{"head_dim": 64, "activation": "silu", "norm_eps": 1e-05, "positions": "learned", "bias": "none", "init_std_down": 0.0, "lr": 0.000531, "lr_mult_qkv": 0.7, "lr_mult_up": 0.73, "warmup_steps": 327, "decay_fraction": 0.763, "doc_mask": false, "z_loss": 0.0001, "train_tokens": 366700000, "steps": 3878}
MLP neurons of a small language model. Each row is named by its layer, matrix (up: input weights) and neuron, and shows model dimensions 160-287. Each number is 200 + 40 x the weight over its row's rms, rounded and kept within 0 to 999.
Before each neuron's rows, "fires on" lists the tokens most often at its 100 highest values on Wikipedia text that the model never trained on.

fires on: "land", "ches", " Gl", "levision", "ts"
L2.up1514,230,252,134,170,153,185,196,189,232,215,173,195,173,111,208,179,251,218,207,218,108,242,158,175,167,175,190,193,155,207,217,218,206,163,145,237,184,241,201,147,176,166,177,139,195,169,203,223,285,232,192,207,330,183,118,177,218,203,223,224,189,217,159,145,163,146,175,209,228,148,194,199,191,222,143,226,246,174,172,188,210,258,162,203,240,186,232,314,217,235,253,211,233,192,302,230,163,212,192,185,268,191,195,233,225,218,204,212,289,178,174,195,189,232,249,217,245,177,182,193,208,150,243,191,202,176,211,267

fires on: "ies", " Pl", "uk", "ics", " General", " Time"
L2.up427,167,236,203,258,170,200,176,193,199,135,229,171,133,162,175,178,151,202,144,212,119,130,219,240,242,245,185,268,185,194,183,210,144,250,218,197,186,163,252,236,173,239,214,179,256,211,163,170,183,68,211,176,146,224,327,175,194,239,176,239,239,187,206,210,205,222,229,313,263,169,249,180,209,212,184,232,300,177,151,200,236,198,208,194,205,222,182,240,108,207,173,244,217,304,154,139,154,189,173,207,204,170,270,213,144,213,189,192,199,230,199,259,220,211,131,220,199,199,161,239,174,170,167,171,175,157,206,182

fires on: "ge", " sing", " late", " Afric", " Cap", "attle"
L2.up184,220,220,230,266,283,235,195,188,212,204,198,207,125,242,232,167,198,202,206,212,170,129,198,208,186,222,253,260,173,185,154,201,78,199,204,173,150,161,217,200,182,225,248,161,140,178,204,200,268,140,215,221,178,138,248,185,210,219,183,253,204,213,195,191,171,223,246,184,207,202,202,215,190,239,179,225,280,237,163,188,199,202,182,181,228,123,188,212,151,165,204,155,233,270,236,183,196,191,239,231,200,170,187,252,252,198,188,321,134,214,166,144,181,204,228,184,202,189,198,153,182,175,167,158,175,254,195,218

fires on: "arm", " med", "one", "uff", " Nor", " consid"
L2.up1381,215,211,219,206,157,179,187,160,210,188,210,157,248,306,210,195,163,156,139,194,199,237,177,243,188,182,203,189,197,150,178,184,197,193,178,231,200,233,192,149,179,203,227,153,200,228,204,189,93,227,153,223,145,224,189,164,205,163,177,146,235,282,221,249,222,174,208,258,182,170,169,207,229,256,251,185,164,173,197,161,198,131,199,188,127,167,213,219,234,217,206,244,200,233,212,254,150,180,177,145,231,258,240,162,142,173,199,162,200,217,196,334,239,243,161,233,264,204,206,226,184,233,348,186,179,192,154,217

fires on: " th", " addition", "$", "eb", "very", "ves"
L2.up1531,245,171,109,161,138,176,193,202,199,244,212,205,260,224,168,236,167,211,128,186,181,196,158,182,179,225,192,169,254,193,249,178,225,207,227,162,185,266,172,155,199,122,144,156,192,184,169,152,102,226,134,191,190,192,67,195,239,174,237,172,184,218,136,240,183,235,234,252,171,156,230,177,206,310,275,215,202,163,141,165,213,189,205,227,201,206,176,265,197,238,231,240,243,196,212,176,262,185,217,143,227,240,179,183,210,110,202,145,244,179,140,270,272,178,232,201,212,106,195,200,230,195,178,149,204,250,188,226

fires on: "ew", " cor", "ase", " Bl", " Ang", " area"
L2.up167,178,193,165,227,167,212,205,246,186,219,236,233,209,187,154,176,165,226,212,204,156,148,262,216,205,277,192,205,240,195,258,202,209,252,232,194,174,160,281,249,281,160,197,180,211,229,194,233,94,133,151,185,240,289,204,183,216,193,170,227,200,166,230,248,253,243,191,245,271,198,224,193,239,211,205,202,256,199,156,190,237,250,150,251,199,264,127,201,160,189,206,237,192,211,211,250,174,235,172,169,117,182,193,222,279,268,158,254,254,225,231,201,210,221,170,90,220,243,233,226,195,140,150,230,208,219,332,170

fires on: "ven", " They", "ame", " General", "ational", " There"
L2.up589,136,230,318,228,215,189,233,198,199,186,213,203,125,84,203,197,256,170,180,225,218,199,211,224,191,205,197,217,183,238,135,211,179,190,183,134,164,188,235,240,205,263,187,155,207,148,154,190,188,58,253,236,204,279,203,278,161,228,146,275,213,140,228,194,153,246,225,264,254,229,222,175,150,123,183,203,217,194,202,240,167,157,267,239,137,214,190,155,180,178,210,196,226,245,143,115,227,264,242,198,151,170,210,255,190,152,199,272,207,186,179,290,192,182,281,139,194,154,213,195,201,134,167,191,184,239,189,200

fires on: " this", " long", " large", " sk", "ick"
L2.up1223,210,191,241,173,217,213,192,211,203,218,216,215,245,210,215,180,338,188,155,178,214,244,263,187,223,230,153,185,197,206,191,235,174,263,201,198,229,175,194,185,276,203,187,194,245,204,158,175,124,104,227,241,129,204,64,204,195,150,247,116,175,155,179,163,168,215,205,212,154,205,166,205,242,146,204,209,187,245,150,150,184,220,210,195,169,145,166,242,147,184,162,239,171,268,204,292,220,142,227,132,198,263,218,202,249,274,148,144,192,203,222,146,227,191,207,224,269,255,204,219,195,121,221,208,226,152,288,284

fires on: " Year", "vel", "ff", " include", " Q", "uro"
L2.up833,109,188,190,238,205,144,217,192,130,247,197,203,180,247,250,192,141,263,180,239,185,241,232,202,188,152,250,199,216,90,92,180,263,213,166,230,208,176,198,186,221,225,300,204,143,210,268,229,206,239,207,86,171,232,222,167,268,201,153,141,128,146,185,212,260,126,193,228,221,183,253,163,197,190,176,181,120,189,219,187,197,178,217,186,159,107,153,98,188,204,191,201,181,174,232,255,147,222,178,236,168,199,181,173,182,127,202,167,248,217,181,207,243,197,134,143,229,230,237,271,163,227,156,234,196,164,189,183

fires on: "pt", "levision", "ens", " British", "ilitary", "ode"
L2.up1283,250,193,255,181,189,205,220,202,207,245,199,201,168,169,254,197,230,198,233,179,145,208,203,252,255,187,211,249,159,94,152,173,185,179,236,269,200,208,207,211,116,240,134,190,224,223,194,191,142,263,257,151,232,237,185,200,229,190,211,190,227,266,223,144,215,150,187,194,260,228,155,229,265,176,122,261,136,201,187,95,166,156,201,191,225,179,147,217,234,227,245,245,218,108,148,167,209,182,117,256,182,179,223,164,114,206,123,204,290,216,196,160,213,230,200,236,214,197,231,206,156,246,241,134,192,222,256,229

fires on: " they", "ivision", "born", "ames", "—", " child"
L2.up439,168,249,196,182,172,184,211,199,228,250,241,161,198,278,157,259,157,214,237,174,180,239,212,220,179,202,236,159,165,166,220,144,251,172,252,149,216,211,217,263,224,153,200,168,143,236,188,182,144,219,197,212,200,238,165,220,228,169,224,183,176,275,169,226,282,234,211,300,251,140,262,167,237,117,261,154,215,164,194,236,221,312,185,257,200,260,209,225,214,232,239,219,192,181,120,243,164,233,189,130,166,164,202,190,197,168,290,188,299,190,188,205,198,240,185,127,224,199,195,237,221,255,113,195,206,192,328,217

fires on: "ade", "ces", " began", " j", "ames"
L2.up541,293,154,229,161,267,153,225,218,211,214,214,177,183,178,183,207,186,228,212,193,256,210,117,185,150,194,204,188,176,226,172,187,256,210,244,220,245,203,139,234,237,197,224,206,243,202,265,217,210,280,235,237,136,231,236,265,212,149,216,199,235,94,188,241,232,213,217,249,229,186,183,180,205,282,181,191,96,205,187,192,183,111,154,174,250,114,279,247,185,181,246,214,202,194,124,225,185,173,194,185,165,138,293,198,180,189,206,79,262,142,167,137,200,196,223,264,245,189,193,177,184,269,143,238,178,180,237,210

fires on: "ose", "umb", " age", " announced", "uck", " sim"
L2.up1254,176,163,219,213,179,164,215,191,173,171,211,149,188,228,174,224,176,204,133,190,275,132,149,256,194,195,205,197,178,193,95,162,189,155,204,163,183,218,198,255,183,220,271,183,221,227,193,184,157,160,232,263,167,231,259,226,163,182,200,198,214,238,192,247,247,194,236,269,228,175,246,193,205,205,142,255,199,198,140,227,201,231,196,172,163,198,181,191,231,220,231,193,176,197,93,178,194,202,155,190,199,254,238,211,140,171,306,169,274,216,234,186,178,243,132,266,231,181,238,180,174,196,284,169,177,168,153,127

fires on: "itle", " '", "ird", "forman", " any", "ome"
L2.up176,210,196,251,195,161,210,212,220,211,234,219,211,194,221,175,256,204,170,195,171,162,259,275,191,193,197,171,260,201,199,245,258,229,270,228,167,165,184,214,172,243,245,180,162,143,210,141,183,198,124,229,260,213,219,18,220,207,210,245,136,205,259,163,114,177,204,202,216,239,208,175,231,260,50,235,219,222,154,199,185,188,252,181,169,194,237,206,248,216,178,168,241,239,297,212,237,273,86,205,171,228,230,180,114,127,181,86,175,257,193,179,178,260,199,193,253,236,229,179,216,244,203,217,214,201,173,238,272

fires on: " same", "ward", " %", "istory", " top", "eded"
L2.up511,233,213,238,223,210,228,205,222,190,214,122,170,155,224,287,183,125,222,240,208,184,203,209,206,185,176,286,211,167,223,217,169,151,193,205,209,229,209,203,186,212,223,201,194,183,135,192,227,265,203,247,133,251,158,206,194,191,209,162,278,296,220,215,187,187,194,228,163,217,216,228,235,184,190,222,198,263,240,236,209,181,192,206,224,203,87,241,158,208,186,227,220,175,175,194,176,194,232,241,274,249,138,231,230,164,183,193,242,178,187,204,109,186,182,158,172,225,237,268,206,191,290,177,162,171,275,213,200

fires on: "ied", "chn", " Res", "overn", "res"
L2.up1120,217,180,227,239,256,199,205,199,212,128,222,166,197,86,179,146,154,133,173,206,198,207,217,182,184,241,165,150,153,259,112,224,249,224,245,236,263,114,171,204,234,234,230,197,261,176,167,193,190,176,199,219,149,211,271,199,211,200,227,185,269,114,261,283,254,246,245,191,188,137,217,196,156,220,210,185,201,223,130,248,173,165,151,236,175,147,216,218,242,241,219,224,144,219,196,254,127,201,230,206,132,211,246,240,107,192,225,210,202,200,219,129,215,189,208,186,276,223,127,217,157,209,188,222,196,178,262,250

fires on: "ild", "off", "cess", "ason", " comple", "ilitary"
L2.up1265,227,213,238,195,268,196,216,206,206,197,193,189,219,164,198,199,229,258,213,210,169,254,198,194,215,216,207,158,157,176,260,189,288,171,199,244,192,215,173,197,192,203,197,179,223,223,204,214,239,301,166,290,145,106,308,217,187,197,206,218,121,109,205,293,279,186,207,120,189,208,183,216,132,204,179,172,195,185,174,214,227,200,209,257,219,272,184,237,232,212,218,190,232,191,230,185,222,230,182,166,110,187,181,242,236,193,210,230,230,203,208,181,230,210,237,133,274,191,220,160,202,167,179,227,223,224,201,193

fires on: " res", " j", " Res", " =\n\n"
L2.up251,248,229,269,176,275,207,216,159,242,187,223,190,181,69,176,215,195,193,118,213,160,180,141,141,165,234,206,150,175,160,119,215,181,213,218,227,193,220,166,216,224,191,135,181,241,175,110,142,230,211,255,217,164,207,283,131,219,174,261,152,182,156,220,171,190,171,238,271,211,161,181,196,218,280,187,188,232,177,179,126,182,169,167,206,245,191,290,196,188,154,218,190,199,169,212,161,207,161,199,191,189,114,218,193,161,131,232,272,156,195,195,190,230,232,163,228,281,154,206,217,204,259,158,191,241,197,195,252

fires on: " .", " art", "|---|---|---|---", " inc", ".S", " city"
L2.up469,245,155,204,208,175,180,180,207,223,223,192,210,188,253,214,218,188,122,188,203,221,203,209,177,171,206,251,220,228,171,206,119,253,217,240,220,222,211,236,144,161,154,182,153,228,139,216,175,191,188,225,203,127,265,214,217,230,136,186,153,195,229,179,176,206,165,200,175,245,161,232,241,221,419,262,260,169,187,196,228,181,189,284,219,189,120,242,231,208,240,232,219,176,162,135,224,171,192,162,215,278,202,202,177,133,153,261,151,212,228,222,141,201,236,160,246,210,167,200,202,167,210,224,155,203,211,216,236

fires on: "ign", " major", " North", "ames", "minist", " Ind"
L2.up662,203,210,246,207,208,193,206,192,216,223,175,197,166,203,182,190,130,199,214,248,194,188,155,199,183,245,204,226,220,248,135,211,196,196,237,218,179,193,165,247,232,231,267,153,251,212,203,156,208,250,213,196,235,129,140,213,173,171,224,189,198,223,217,185,220,201,227,254,205,172,231,171,210,188,143,150,137,212,211,199,259,316,189,307,120,224,137,216,172,135,267,159,243,192,104,180,250,162,200,174,195,202,229,262,132,219,275,107,163,210,115,201,220,191,219,228,207,209,177,207,263,200,190,196,176,228,216,281

fires on: "reat", "itle", " football", " General", "ended"
L2.up1011,209,214,290,194,226,235,202,208,192,193,150,199,160,110,220,250,278,198,266,186,204,218,204,214,214,161,193,237,213,203,198,160,140,204,164,213,219,206,225,260,173,247,199,173,206,204,235,223,349,134,181,202,282,171,179,215,198,216,206,208,175,137,256,116,170,197,174,84,217,237,171,192,200,203,201,125,189,227,237,207,178,149,184,132,255,191,212,119,196,160,196,131,169,214,246,204,274,162,266,251,197,174,196,297,182,215,148,330,221,159,191,152,218,191,229,178,174,233,201,229,228,230,220,194,187,240,206,199

fires on: " they", " Tr", "ise", "ident", " known"
L2.up415,191,262,169,225,225,200,183,194,214,275,217,217,159,219,201,211,322,184,264,172,202,231,173,157,177,200,232,190,191,228,215,157,189,193,217,162,185,184,183,238,207,180,274,176,142,161,156,194,173,149,214,242,179,188,110,240,188,190,240,203,229,177,120,132,107,232,185,279,124,172,252,153,182,210,284,216,188,193,201,248,218,243,223,235,152,211,216,238,203,189,232,179,226,269,171,263,205,207,249,191,272,212,208,237,250,201,304,182,198,192,163,167,176,154,338,166,126,169,184,200,228,184,160,202,205,187,242,272